config.toml
n_layer = 14
d_model = 224
n_head = 4
n_kv_head = 4
head_dim = 64
d_mlp = 896
vocab_size = 1024
activation = "gelu"
norm = "layernorm"
norm_place = "pre"
norm_eps = 1e-05
positions = "learned"
qk_norm = false
attn_scale = 0.125
bias = "all"
tie_embeddings = true
parallel_block = false
init = "normal"
init_std_qkv = 0.0273
init_std_o = 0.00516
init_std_up = 0.0273
init_std_down = 0.00516
optimizer = "muon_variant"
lr = 0.00838
lr_mult_o = 3.0
beta1 = 0.9
lr_head = 0.00443
warmup_steps = 200
schedule = "wsd"
decay_fraction = 0.641
decay_shape = "linear"
final_lr_fraction = 0.1
batch_tokens = [32768, 65536, 131072]
seq_len = 512
doc_mask = true
train_tokens = 524400000
steps = 8063
dataset = "wikipedia_en"
MLP neurons of a small language model. Each row is named by its layer, matrix (up: input weights; down: output weights) and neuron, and shows model dimensions 32-159. Each number is 50 + 10 x the weight over its row's rms, rounded and kept within 0 to 99.
After each neuron's rows, "fires on" lists the tokens most often at its 100 highest values on Wikipedia text that the model never trained on.

L11.up323:38 59 48 58 52 47 51 64 55 44 41 48 65 53 65 67 52 47 53 55 40 37 49 48 43 55 61 42 69 42 46 49 50 48 72 70 58 40 66 50 65 55 43 50 47 46 49 31 38 48 48 57 43 50 65 44 51 46 52 42 55 60 48 59 62 69 51 55 60 57 38 59 58 34 30 53 57 40 45 47 39 65 39 43 55 50 57 41 43 52 31 54 58 41 51 65 57 52 41 56 39 57 55 63 54 52 50 45 37 56 67 56 63 46 49 37 58 50 42 38 42 47 44 47 48 42 52 49
L11.down323:56 49 50 42 64 55 66 44 65 50 52 41 37 59 49 64 36 50 57 53 54 33 48 60 57 57 53 61 64 64 61 43 64 38 61 32 61 35 68 54 56 44 43 55 45 37 49 49 46 53 50 41 42 46 57 47 56 49 60 54 68 45 74 60 49 69 73 47 51 58 59 39 38 35 38 47 55 69 61 51 52 50 48 52 48 59 43 42 50 55 50 61 61 63 24 65 38 49 37 45 63 51 54 44 57 58 70 62 71 45 41 53 47 43 56 33 60 39 44 41 58 42 43 48 46 36 60 40
fires on: "B", "M", "m", "t", "at", "v"

L4.up763:45 58 33 45 57 67 55 55 56 36 51 46 49 40 41 43 31 25 50 44 52 69 54 58 42 51 54 58 69 35 63 57 50 38 51 55 58 60 55 36 43 51 48 41 51 38 56 35 49 49 43 41 36 38 55 60 58 45 39 57 62 55 41 60 39 56 38 39 61 50 51 59 36 56 62 50 56 49 43 61 47 52 56 35 38 60 61 55 55 70 42 29 45 47 59 69 60 57 55 55 45 56 65 69 64 55 33 51 53 60 47 39 43 47 39 48 53 45 50 38 70 36 71 55 53 62 50 53
L4.down763:36 64 73 58 46 41 43 40 51 57 40 40 57 58 49 57 54 75 62 36 52 38 56 66 43 49 49 50 61 63 51 45 55 61 49 60 39 42 60 55 55 50 27 52 61 49 45 56 50 41 31 56 51 64 59 48 45 35 68 38 38 55 35 55 51 55 40 45 56 54 39 42 47 49 55 44 56 42 50 44 34 30 45 47 44 42 54 31 38 49 46 40 38 52 49 41 29 26 42 33 35 39 49 50 42 50 50 66 44 52 53 72 56 54 54 41 55 37 56 55 68 62 57 57 63 56 57 51
fires on: "ity ", "ol", "ation", "ome ", "ation ", "y"

L4.up136:58 50 46 47 35 36 28 27 59 59 56 48 33 47 67 75 48 31 45 62 50 57 35 52 40 48 62 43 48 51 48 58 58 47 56 50 81 41 57 56 37 37 30 75 46 32 53 57 58 40 74 41 30 59 64 57 42 50 47 62 70 30 50 50 36 56 47 50 56 53 62 44 62 54 59 39 53 60 52 49 54 42 46 57 47 57 45 55 64 51 37 47 57 40 55 49 47 45 55 55 23 36 53 55 50 48 51 45 54 44 43 53 59 60 43 60 53 67 54 46 48 53 59 40 51 48 44 54
L4.down136:41 74 55 45 50 46 50 59 60 55 72 57 53 41 66 58 65 32 48 51 43 42 44 29 58 68 59 48 54 56 46 58 41 65 55 49 59 49 23 37 45 59 64 61 57 47 37 57 56 52 54 43 39 53 55 70 42 55 51 51 42 39 33 34 58 57 71 71 59 48 50 40 29 45 51 68 37 61 35 27 52 63 32 61 62 41 52 34 57 44 48 59 56 54 51 59 45 51 65 65 53 70 42 61 39 59 46 58 50 50 46 49 40 50 44 50 61 61 41 47 40 34 63 46 38 44 53 52
fires on: "a ", "one ", "an ", "all ", "al ", "ch "

L11.up16:46 57 51 54 42 45 69 58 71 39 41 58 51 50 38 62 59 56 30 55 65 68 37 45 59 39 69 56 51 43 75 59 67 50 34 55 52 48 55 45 71 36 53 44 57 61 51 48 60 29 63 40 60 46 26 51 69 56 48 53 61 62 47 36 49 44 51 49 48 54 48 48 56 56 56 37 56 68 37 75 39 40 41 56 56 63 50 33 47 37 49 37 44 61 60 54 59 42 63 53 55 52 37 63 44 53 52 43 30 57 51 46 58 49 44 33 50 48 45 44 45 56 50 67 53 58 46 42
L11.down16:53 40 42 55 53 52 37 41 50 51 46 49 50 41 54 45 53 64 42 52 43 45 70 59 28 62 51 45 58 51 38 44 47 44 40 47 67 51 54 50 36 48 29 46 48 50 61 38 44 59 13 50 36 38 72 57 55 42 51 50 55 35 60 54 38 59 30 60 32 38 50 57 53 47 46 60 54 42 68 41 52 47 42 41 56 40 61 58 48 56 30 64 61 39 24 47 37 48 68 56 50 58 64 50 45 58 52 52 69 49 65 55 54 61 56 60 35 44 54 52 63 58 51 59 36 43 55 65
fires on: "-", "and ", "ist ", "ad"

L6.up885:72 61 40 54 48 75 46 43 56 39 39 62 46 54 51 48 59 59 40 55 45 47 61 53 56 40 53 41 49 34 56 59 42 39 59 41 42 49 36 41 29 53 45 53 66 40 68 51 49 42 48 40 46 59 35 49 52 36 45 55 69 54 52 43 39 53 35 32 72 55 60 55 41 52 48 37 67 57 52 57 55 40 53 43 53 55 54 31 54 61 30 43 68 52 46 52 62 63 53 52 39 55 46 43 52 57 45 61 49 72 35 41 66 46 59 49 35 44 55 46 73 37 47 41 41 51 57 38
L6.down885:36 55 44 38 37 44 41 38 63 32 44 37 39 52 45 60 53 69 46 61 47 49 60 51 51 46 39 51 47 35 48 48 58 57 62 54 49 62 35 46 44 51 44 55 47 42 60 58 53 43 43 46 60 43 46 57 51 49 28 53 54 39 59 63 50 44 59 57 42 50 28 67 47 52 40 42 56 58 45 53 48 64 33 45 33 44 46 42 32 43 53 42 52 59 63 34 70 59 51 42 46 61 54 44 77 49 56 53 34 57 50 47 58 66 50 55 57 34 45 51 31 63 56 42 68 38 78 44
fires on: "y", "er", "u", "ol", "oc"

L6.up469:40 58 44 49 36 35 44 29 49 47 54 54 32 36 70 34 53 43 40 32 40 59 51 55 40 48 63 59 62 55 69 32 41 58 44 52 51 61 52 44 46 65 42 46 46 60 57 63 57 55 69 44 64 56 36 37 31 47 40 46 45 43 59 55 47 50 61 38 49 38 46 56 40 45 38 50 43 61 53 40 80 56 51 52 51 38 49 50 52 50 34 53 41 41 62 54 56 59 50 61 49 60 61 56 68 42 38 45 65 38 56 68 43 64 42 52 42 61 34 55 29 49 56 49 66 46 49 40
L6.down469:40 50 49 44 51 52 39 72 54 47 52 38 38 41 49 46 56 46 62 57 53 43 49 51 54 66 51 43 63 36 51 51 41 51 48 34 40 54 45 61 54 51 51 69 56 56 33 67 59 63 40 34 48 62 54 59 41 41 45 37 43 58 46 57 71 40 64 45 66 45 73 53 28 55 49 63 57 52 80 39 49 53 69 42 58 35 68 48 57 37 54 46 38 53 49 54 50 55 66 66 50 72 52 46 38 53 55 28 58 55 48 43 43 47 33 53 37 50 63 73 66 45 64 36 52 46 51 57
fires on: "an ", "a ", "al "

L3.up732:45 42 67 54 56 46 52 44 54 51 70 70 36 54 81 45 65 30 63 47 59 51 41 64 38 30 69 51 62 49 70 47 48 54 50 59 57 54 54 41 45 45 35 56 54 38 58 58 48 54 69 45 48 53 65 35 58 44 40 56 68 31 57 61 64 52 63 49 52 55 57 57 51 58 36 45 50 64 44 44 44 59 45 45 43 46 64 26 67 54 45 41 71 52 58 47 49 66 55 53 44 51 51 43 64 40 44 43 43 50 51 66 52 46 46 48 53 43 54 60 38 64 42 66 52 24 31 39
L3.down732:55 58 52 44 60 51 55 76 45 35 55 42 44 38 50 40 67 33 52 37 45 39 33 58 75 48 52 57 49 53 54 42 54 51 54 42 61 53 54 50 51 65 59 56 49 55 58 68 64 63 42 34 26 59 61 48 39 55 46 50 31 62 45 70 45 52 60 47 76 39 49 45 23 39 48 49 60 53 62 34 63 59 59 66 44 31 64 49 55 40 34 58 50 49 42 30 40 48 59 41 55 51 51 54 55 51 49 56 50 54 46 61 37 62 39 37 56 54 52 64 44 56 65 47 48 32 54 46
fires on: "a ", "an ", "L "

L7.up93:55 38 48 51 64 44 47 39 45 62 30 52 65 35 54 24 52 33 51 34 43 41 52 44 52 60 54 35 47 57 45 62 51 42 37 33 51 55 34 52 49 60 71 59 62 48 52 75 38 47 67 42 46 38 42 52 65 57 42 56 48 49 61 46 37 47 53 50 49 39 47 51 41 51 53 56 43 41 51 46 63 43 63 41 42 46 48 37 38 47 35 55 36 65 57 56 51 53 47 40 39 57 52 49 54 51 60 65 36 54 51 54 43 38 60 41 56 47 44 39 50 46 56 35 45 50 45 55
L7.down93:67 55 52 56 52 40 40 38 52 36 57 48 41 56 55 61 54 58 20 60 48 60 36 62 46 38 38 49 53 31 47 64 55 41 63 55 51 29 32 75 56 29 43 58 57 45 46 59 65 51 59 52 52 48 50 36 60 52 59 35 58 34 56 66 40 37 43 37 57 45 41 58 67 42 55 45 66 47 48 44 54 50 42 59 56 50 46 72 51 49 55 50 62 55 41 34 62 51 53 53 62 64 47 50 40 38 35 43 58 42 62 56 56 65 47 44 53 43 62 42 50 64 35 47 45 44 49 56
fires on: "e", "te", "s", "ear", "Te", "o"

L8.up791:60 68 36 53 45 44 50 68 54 71 43 49 50 49 59 33 55 29 52 35 49 34 39 51 59 42 60 45 53 38 51 66 44 46 54 63 38 38 37 54 56 46 52 55 77 39 59 66 54 53 51 41 63 59 48 57 39 46 55 44 54 68 53 61 73 40 74 54 45 39 52 56 55 64 46 48 40 53 47 50 56 55 64 52 58 34 42 34 43 49 49 25 40 52 50 32 47 60 51 32 44 69 41 41 37 62 72 51 54 40 70 54 58 41 48 53 63 41 49 53 62 39 52 48 47 28 55 66
L8.down791:52 42 44 47 46 45 41 59 36 55 44 37 39 55 57 50 59 64 43 59 54 52 52 47 30 40 51 29 46 45 43 48 66 52 42 39 61 29 40 42 51 73 53 58 49 63 33 42 30 36 42 63 66 41 52 51 48 46 69 69 24 29 51 35 44 38 47 41 51 57 28 54 60 50 42 60 57 48 63 51 60 52 52 60 61 59 45 59 57 46 41 46 51 48 47 55 39 43 35 59 48 49 55 45 51 54 57 45 64 61 75 38 56 46 41 59 41 57 66 52 40 54 41 55 34 58 63 51
fires on: "e", "end", "c", "ill", "o"

L7.up76:39 55 35 41 37 42 71 44 66 63 42 72 33 42 46 69 47 59 48 40 57 58 42 34 42 45 48 47 56 67 49 60 56 59 47 50 53 62 40 40 32 59 47 52 55 56 51 52 57 44 29 55 66 49 39 46 50 57 36 46 53 55 61 40 37 46 42 61 57 62 42 45 37 47 40 41 41 44 49 69 31 57 60 63 52 67 56 50 57 36 65 59 54 44 55 40 54 55 46 43 66 45 25 51 52 31 63 45 52 38 53 68 69 38 50 42 40 50 56 53 45 41 43 68 51 47 24 39
L7.down76:49 71 34 50 50 64 29 67 42 35 64 42 43 60 43 33 58 38 44 38 49 46 49 48 48 46 54 47 36 34 45 49 31 48 58 55 42 50 53 38 39 43 60 49 50 43 39 32 56 57 39 61 39 66 47 63 36 40 59 45 51 51 59 63 39 54 49 41 66 52 38 52 41 57 43 49 75 37 33 52 58 55 43 56 66 50 67 49 48 49 46 56 40 39 41 72 65 50 58 47 68 50 48 38 42 54 61 54 21 42 61 51 31 45 48 40 35 50 48 46 41 29 53 63 66 62 69 47
fires on: "of ", "and ", ", ", "-", "ollow", "ad"

L11.up851:41 56 52 48 34 17 50 58 57 38 48 66 45 27 60 56 57 39 54 42 45 47 52 48 59 39 44 49 56 46 66 55 67 40 62 57 60 68 53 41 63 58 55 53 44 57 38 55 51 37 51 56 48 52 43 51 52 76 47 45 48 39 63 57 52 33 66 53 61 59 43 53 36 30 42 71 36 54 36 54 44 53 43 35 44 53 48 51 53 56 34 63 38 40 35 41 52 62 56 57 42 56 58 45 52 52 37 63 56 47 53 46 52 66 48 10 36 39 35 46 47 59 51 65 40 42 33 52
L11.down851:51 41 53 70 58 57 62 43 57 37 40 50 55 51 34 50 45 43 55 39 50 48 53 49 52 66 50 52 40 50 35 64 40 36 38 59 43 53 47 67 55 43 53 57 69 54 50 57 42 43 60 42 49 65 64 61 51 47 47 58 38 50 51 44 56 49 56 23 45 21 28 46 49 53 56 55 51 51 49 60 52 59 61 55 45 50 55 54 56 55 51 41 71 46 25 43 62 54 55 53 55 60 52 53 50 44 54 38 71 35 40 45 53 48 39 57 43 35 43 44 59 58 44 54 49 39 58 46
fires on: "A", "b", "B", "bu", "sh"

L8.up740:48 57 57 55 31 47 52 48 46 39 45 59 60 55 33 45 39 47 54 46 45 40 56 56 36 60 49 56 61 41 56 53 58 62 55 58 63 41 60 59 39 42 75 33 41 61 43 47 48 58 52 61 49 59 57 29 39 54 43 63 63 52 61 48 58 61 47 45 44 48 55 52 57 27 46 45 54 43 46 47 58 62 47 39 44 45 64 37 55 29 47 62 47 53 41 60 56 55 43 53 35 65 51 55 57 51 49 39 51 50 50 61 67 36 40 57 59 45 48 49 57 42 35 37 35 39 64 40
L8.down740:41 74 62 52 59 53 49 32 46 48 67 61 55 47 67 55 38 37 35 55 42 45 35 49 41 36 29 60 45 48 37 38 46 43 56 61 82 31 42 58 42 49 51 50 47 52 53 48 58 59 44 27 55 44 57 49 51 48 53 43 43 40 57 47 48 58 48 52 47 54 55 45 60 47 38 49 34 55 52 47 63 50 42 58 58 31 52 52 57 46 53 57 70 52 52 52 48 50 46 42 43 35 64 53 60 48 48 52 66 54 45 53 37 60 67 46 40 56 53 55 48 54 49 50 43 68 46 65
fires on: "at", "ag", "id", "di", "ad", "v"

L7.up627:44 38 51 73 38 56 52 30 59 44 49 57 65 36 63 41 49 59 51 55 54 54 35 59 39 45 66 51 33 52 61 33 64 33 46 65 34 48 37 47 55 62 44 45 56 42 57 41 54 34 48 56 29 25 31 47 50 52 60 60 50 28 54 48 42 27 51 56 67 42 79 47 64 50 78 47 41 61 46 32 55 37 57 50 56 54 40 66 44 60 51 38 45 41 55 48 45 37 46 47 55 58 42 53 49 51 38 28 52 54 56 68 41 60 46 58 62 54 46 47 52 52 59 46 19 45 56 51
L7.down627:55 57 43 64 50 57 46 58 46 50 68 67 40 51 43 51 43 48 45 69 44 55 41 50 59 48 39 47 43 53 44 44 63 36 42 35 49 43 47 57 28 48 56 42 53 45 49 57 47 65 62 49 39 48 51 50 36 48 52 31 49 41 62 54 68 56 36 47 39 77 52 54 77 48 46 57 50 36 56 46 66 49 37 51 60 46 56 65 66 67 70 64 27 54 45 38 54 33 52 63 36 41 44 63 30 47 63 68 58 53 34 55 55 54 40 43 25 64 33 28 39 50 55 50 50 66 59 57
fires on: "ing ", "com", "ake ", "ame "

L8.up288:41 62 41 48 40 63 64 61 66 55 55 69 34 42 53 46 46 53 48 55 52 34 37 37 58 47 36 54 58 52 36 56 31 32 50 52 64 33 45 61 57 67 55 37 48 49 41 54 45 42 39 53 70 49 48 40 38 66 48 60 42 66 64 31 50 49 53 38 52 42 44 50 45 50 46 59 34 30 65 49 42 43 41 45 58 53 42 52 60 45 49 58 47 50 46 28 63 60 50 55 43 46 40 52 46 58 47 51 45 46 51 61 40 53 58 48 43 45 55 51 32 68 45 47 35 53 44 42
L8.down288:68 61 62 44 54 55 55 42 48 54 38 47 78 66 68 63 46 62 52 29 58 50 67 58 50 61 51 49 51 54 60 51 49 45 42 62 60 67 43 43 38 32 38 60 55 53 62 49 45 52 50 43 48 39 41 60 53 31 43 51 71 43 26 51 65 58 36 44 45 63 13 37 39 50 40 46 51 39 55 42 54 45 46 49 71 50 53 44 43 55 68 37 49 46 59 46 41 51 62 39 52 61 59 37 53 48 38 46 46 43 50 50 48 53 62 55 54 52 44 68 37 41 62 55 46 65 52 41
fires on: "re", "n", "c", "-", "ann", "ch"

L9.up270:50 34 40 64 47 64 49 66 39 47 48 51 52 43 44 45 62 47 46 60 38 65 57 51 65 44 44 45 51 45 66 48 62 60 59 53 62 43 54 54 67 36 65 62 59 37 59 66 52 53 59 63 48 55 35 65 54 49 61 45 54 28 53 48 52 35 45 42 51 51 65 55 56 41 61 39 66 42 70 52 45 22 40 58 54 47 82 56 48 43 35 56 47 60 59 47 56 56 60 65 34 43 30 37 32 49 51 45 50 69 40 42 50 34 34 54 33 45 43 62 44 50 58 50 60 51 57 47
L9.down270:43 42 36 42 42 40 48 51 46 47 58 62 38 59 41 51 53 67 47 52 39 50 39 44 51 58 70 45 51 56 60 35 40 52 53 56 45 51 49 38 48 60 49 53 68 55 57 32 45 44 46 55 47 45 40 42 60 54 44 65 45 54 47 59 40 50 53 40 34 54 47 40 58 55 45 65 21 49 64 62 59 63 60 39 51 52 52 45 73 48 67 48 42 51 67 58 70 58 40 58 60 55 61 35 57 61 51 46 44 42 48 32 52 55 47 47 60 28 52 51 34 50 64 67 58 58 64 37
fires on: "om", "ec", "or", "y", "em", "tr"

L6.up656:46 45 60 35 55 40 53 55 72 35 58 54 37 46 61 50 51 33 42 52 56 45 70 37 73 49 42 42 64 56 49 51 59 66 40 56 59 41 45 41 49 44 60 60 64 70 59 32 60 31 41 58 51 54 40 64 69 61 47 43 48 47 58 46 55 38 54 52 48 52 57 59 60 38 54 42 39 42 51 44 62 44 64 58 56 53 53 56 57 44 54 45 36 36 34 54 44 46 46 50 53 60 51 42 60 39 47 48 45 50 59 51 47 54 46 38 48 50 42 56 46 58 48 64 39 59 47 53
L6.down656:33 56 63 35 32 41 34 57 38 64 32 48 58 60 33 58 53 62 50 35 51 51 67 49 45 60 37 62 60 61 39 54 37 48 43 52 58 54 44 49 49 63 50 55 54 61 50 46 61 45 46 25 60 66 46 53 19 50 39 56 54 57 51 52 41 53 64 46 39 31 59 59 60 46 42 46 52 49 48 39 59 59 46 47 54 61 52 50 40 43 51 63 59 49 53 37 47 47 66 67 69 42 63 44 51 56 48 39 44 48 53 47 30 48 56 65 37 34 52 58 48 42 44 57 53 44 53 49
fires on: "eng", "m", "bu", "b", "ame ", "is"

L6.up507:47 53 32 54 41 61 63 61 34 42 51 47 50 50 34 60 50 54 44 33 56 42 51 39 58 38 61 57 59 65 65 60 37 47 32 43 53 64 57 50 49 61 45 56 35 33 42 50 67 42 42 49 62 65 47 37 60 56 27 55 56 50 36 45 49 52 34 52 59 50 45 47 50 60 39 51 59 50 47 45 55 59 43 50 51 63 55 50 51 45 59 56 45 51 47 52 53 60 59 42 69 43 29 54 50 30 57 54 59 42 48 47 56 33 40 43 39 51 56 47 54 48 52 65 56 59 75 35
L6.down507:57 50 39 51 43 44 49 58 51 43 63 38 49 51 50 43 56 58 40 36 53 45 45 54 46 43 64 64 54 71 42 65 49 46 35 38 53 36 55 34 46 50 46 40 53 47 38 57 59 61 65 69 61 57 60 54 37 46 42 48 43 52 52 48 36 50 49 42 46 50 35 44 52 54 39 32 55 47 38 60 47 54 52 53 61 47 49 63 33 56 56 41 61 48 52 59 46 58 58 35 55 64 54 59 42 41 49 54 33 49 71 33 55 43 45 24 45 65 58 62 37 49 52 56 70 56 63 39
fires on: "of ", "n ", "al ", "in ", "th ", ", "

L3.up454:39 40 68 45 45 44 41 52 39 50 67 31 48 48 62 52 44 31 36 41 51 57 32 59 54 49 67 42 55 48 51 59 41 45 50 55 61 65 48 56 43 53 43 59 58 46 36 73 51 51 79 29 40 68 75 52 60 51 41 63 76 41 47 54 37 56 66 63 56 34 68 44 56 60 41 51 51 57 45 38 55 39 45 49 38 44 48 35 58 57 50 63 49 45 61 63 51 55 48 55 51 58 52 38 46 53 54 43 47 32 62 47 53 51 42 33 49 51 53 53 53 32 70 52 64 45 64 38
L3.down454:33 46 48 53 51 56 66 50 58 44 63 55 33 56 41 49 66 45 48 49 51 36 43 39 57 59 54 50 58 48 50 36 44 56 47 36 45 40 51 43 37 60 43 68 60 59 50 58 71 56 34 34 40 54 63 50 39 68 64 55 58 30 33 47 53 66 45 52 58 39 34 44 50 62 65 41 44 60 41 58 48 55 42 72 53 51 71 54 71 46 56 57 55 33 61 49 22 24 26 49 51 54 39 64 39 46 60 70 56 49 36 43 59 52 49 39 49 58 42 55 42 44 69 79 58 44 48 34
fires on: "a "

L3.up583:52 61 56 49 39 29 47 46 35 39 36 52 63 55 50 61 53 42 48 54 37 52 49 53 46 61 56 45 41 63 43 56 43 40 38 33 39 51 68 47 53 46 37 46 54 55 34 42 46 61 38 40 50 51 44 59 65 48 56 72 44 53 67 58 43 54 32 48 62 62 38 33 45 58 34 49 54 53 37 52 24 41 42 27 55 62 54 53 44 44 43 42 27 41 43 60 53 61 48 54 48 56 55 45 58 46 51 36 62 51 57 39 44 42 47 50 37 54 62 65 53 60 68 53 55 62 54 48
L3.down583:44 56 57 50 35 39 38 53 56 61 34 60 52 64 60 50 50 53 72 47 38 28 49 53 52 46 51 33 46 50 40 39 48 47 47 40 52 47 58 54 44 53 41 54 55 54 39 48 66 37 43 68 48 46 48 63 57 49 65 38 49 39 56 48 31 60 45 48 49 53 53 51 31 63 35 43 53 50 35 52 41 42 59 50 63 51 49 34 39 63 36 55 45 43 27 57 40 52 38 44 38 46 46 73 35 46 51 67 63 55 64 52 41 62 57 50 54 66 52 53 51 60 51 62 56 60 30 45
fires on: "est ", "first ", "ast ", "ally ", "ly "

L11.up298:46 57 55 71 59 53 46 47 29 50 45 56 44 40 59 62 63 41 65 51 45 41 41 42 55 50 71 42 48 45 60 46 44 49 50 64 58 42 44 81 67 55 63 35 46 38 51 58 57 46 52 33 45 45 63 56 50 57 66 41 56 47 42 58 37 56 52 43 47 53 53 57 63 46 43 58 44 41 48 36 45 57 45 57 54 65 44 30 40 50 49 61 44 48 59 53 49 30 32 59 49 64 64 55 54 64 55 53 61 58 51 63 62 33 41 64 53 44 58 50 58 44 44 42 38 50 82 59
L11.down298:63 65 67 49 37 58 43 57 61 50 53 46 33 45 48 48 54 33 38 36 52 39 39 40 41 38 48 42 52 62 60 56 49 45 59 56 49 61 48 54 45 51 68 47 55 56 47 49 46 54 70 52 57 42 52 33 64 55 57 42 52 66 72 60 49 63 60 44 72 45 47 57 34 36 60 51 64 79 45 43 51 59 42 60 62 62 36 43 36 44 65 50 63 61 53 30 47 45 40 43 64 37 57 44 71 50 51 62 33 49 34 42 41 58 41 38 55 53 51 50 64 56 45 32 65 35 39 65
fires on: "B", ". ", "m"

L4.up141:51 50 35 55 44 56 48 37 55 53 52 72 33 40 37 55 39 40 53 69 49 38 40 33 46 44 52 61 70 45 45 46 52 74 36 49 53 67 37 67 48 57 62 64 52 48 64 47 49 49 52 38 55 43 28 50 35 29 38 58 56 54 31 58 53 44 38 57 33 75 55 61 67 45 53 59 25 48 55 47 39 39 46 29 43 45 48 38 52 51 50 49 45 45 29 56 53 54 43 40 62 54 61 42 77 42 55 38 61 56 55 41 62 59 53 72 49 60 52 52 52 52 47 47 38 60 47 62
L4.down141:50 68 41 52 42 52 52 52 34 47 32 71 53 46 44 51 52 29 60 49 47 49 44 36 54 58 54 58 63 51 44 39 42 47 59 46 60 61 45 49 62 46 41 59 55 57 52 68 46 42 54 54 62 47 41 53 54 67 32 39 41 70 43 55 53 35 39 60 42 62 31 39 54 47 37 37 36 36 47 55 43 46 30 57 45 69 33 52 55 55 45 48 61 51 53 46 38 43 58 40 39 51 52 54 58 39 37 68 37 59 63 34 46 47 47 68 40 71 65 39 55 43 47 55 42 54 34 48
fires on: "er ", "th ", "ous ", "n ", "or ", "al "

L3.up351:38 52 34 62 37 52 44 57 41 40 61 52 40 48 42 78 43 47 56 58 44 43 45 42 45 62 57 63 44 54 52 48 69 57 41 55 56 61 53 45 48 38 29 51 71 64 44 40 57 58 55 33 52 35 53 60 44 54 49 75 32 34 70 51 53 42 49 58 41 58 51 32 66 56 37 76 35 48 55 62 45 48 56 31 41 36 57 30 59 49 50 48 34 48 44 57 52 59 46 61 39 53 44 50 58 48 49 51 55 45 32 47 55 43 42 65 66 49 52 77 62 46 42 52 39 63 54 59
L3.down351:51 40 32 63 34 44 38 64 51 49 52 53 38 48 62 45 55 35 34 40 28 49 49 43 40 40 57 47 49 49 68 57 44 48 54 45 58 34 53 54 48 43 45 45 54 55 55 53 45 60 46 57 55 57 51 53 61 55 36 52 29 45 47 60 36 35 32 72 50 70 26 37 60 59 37 57 41 42 37 54 51 32 53 58 60 42 55 58 69 55 48 45 61 43 56 46 44 47 34 41 38 37 39 46 61 49 47 46 47 47 57 61 35 49 53 44 43 35 47 49 54 56 39 60 52 48 38 46
fires on: "n ", "f ", "ly ", "en ", "or ", "p "

L4.up580:49 52 59 56 53 39 39 49 48 48 65 48 58 36 40 55 43 54 58 58 58 49 49 29 53 55 60 43 60 32 49 60 58 60 60 42 44 61 58 41 52 55 39 53 60 56 47 37 42 64 47 31 44 32 35 40 43 52 77 58 64 42 56 54 35 45 49 58 46 64 45 47 34 28 50 43 56 53 42 52 28 52 51 41 53 49 65 40 35 27 47 42 37 45 37 51 43 60 46 55 53 44 46 45 60 44 52 47 41 32 52 47 39 55 51 37 37 60 39 56 53 51 43 61 43 52 59 53
L4.down580:46 55 58 53 60 55 54 62 67 47 41 41 55 42 42 46 38 71 47 50 46 43 76 49 63 51 41 46 57 32 56 44 40 60 40 36 46 50 38 38 81 60 69 36 57 41 46 47 38 64 42 53 65 82 46 59 40 44 37 48 39 59 81 36 57 62 44 56 57 43 44 37 49 56 46 73 50 39 52 61 54 56 54 44 50 51 64 51 61 33 53 31 56 36 53 61 46 41 48 36 54 27 40 57 57 68 53 47 49 50 54 54 49 50 46 64 45 46 64 59 49 47 34 54 58 37 53 48
fires on: "ally ", "f ", "all", "ly", "ated ", "ly "

L8.up889:43 62 60 29 45 32 50 45 76 33 68 70 59 68 60 48 58 69 50 50 44 44 47 65 49 61 61 31 45 48 49 51 42 46 40 54 53 37 38 46 42 42 51 48 57 53 45 49 51 58 59 33 57 64 54 49 59 45 42 59 60 37 68 55 42 45 44 58 38 55 53 42 47 51 55 39 47 32 47 53 44 56 50 67 33 62 46 43 52 60 56 49 43 48 73 50 56 70 59 52 45 36 52 46 45 48 46 52 55 49 43 32 53 44 47 48 53 42 65 34 49 56 43 53 40 50 50 85
L8.down889:43 49 41 46 51 59 43 55 55 52 63 42 32 40 43 58 40 32 58 43 47 55 43 31 69 58 42 69 57 40 34 61 45 53 47 50 32 43 50 47 54 31 49 42 36 35 46 34 64 48 51 69 64 34 37 43 60 52 35 51 42 59 58 46 52 53 51 61 41 39 39 69 56 53 43 28 58 49 43 58 38 69 64 47 56 61 57 59 71 58 56 49 32 43 50 66 48 48 50 32 48 46 52 66 56 48 59 39 47 50 64 52 58 37 47 36 52 47 63 59 60 49 63 56 50 36 48 43
fires on: "Th", "tr", "at ", "pr", "s", "tur"

L9.up10:44 56 47 53 70 65 62 50 57 56 44 50 44 49 42 36 46 53 52 66 55 49 49 70 52 42 64 51 76 35 88 58 59 60 51 51 63 39 51 47 48 68 59 42 42 36 52 56 51 51 57 47 73 27 45 54 55 56 50 32 30 56 56 43 44 52 54 59 45 42 47 47 50 56 64 64 51 53 67 52 66 44 46 48 54 50 51 41 35 51 43 55 48 53 59 40 43 67 50 58 53 65 43 42 50 57 43 47 53 50 49 50 61 29 18 48 34 50 47 53 36 47 39 55 51 40 71 50
L9.down10:47 59 52 68 66 55 42 53 38 25 43 45 46 53 36 42 28 30 56 48 43 47 46 66 59 51 35 40 38 45 48 44 42 58 50 50 59 52 58 50 57 51 36 48 39 36 49 38 50 41 55 36 62 78 33 50 48 52 55 40 57 27 47 52 46 46 62 54 59 64 70 53 52 60 36 59 51 56 45 51 52 39 50 45 43 63 53 63 63 60 47 33 57 45 38 68 37 47 44 60 42 49 51 39 56 56 41 66 49 40 67 56 42 64 58 49 40 64 40 58 55 40 56 71 52 67 53 33
fires on: "in", "u", "tr", "en", "ec"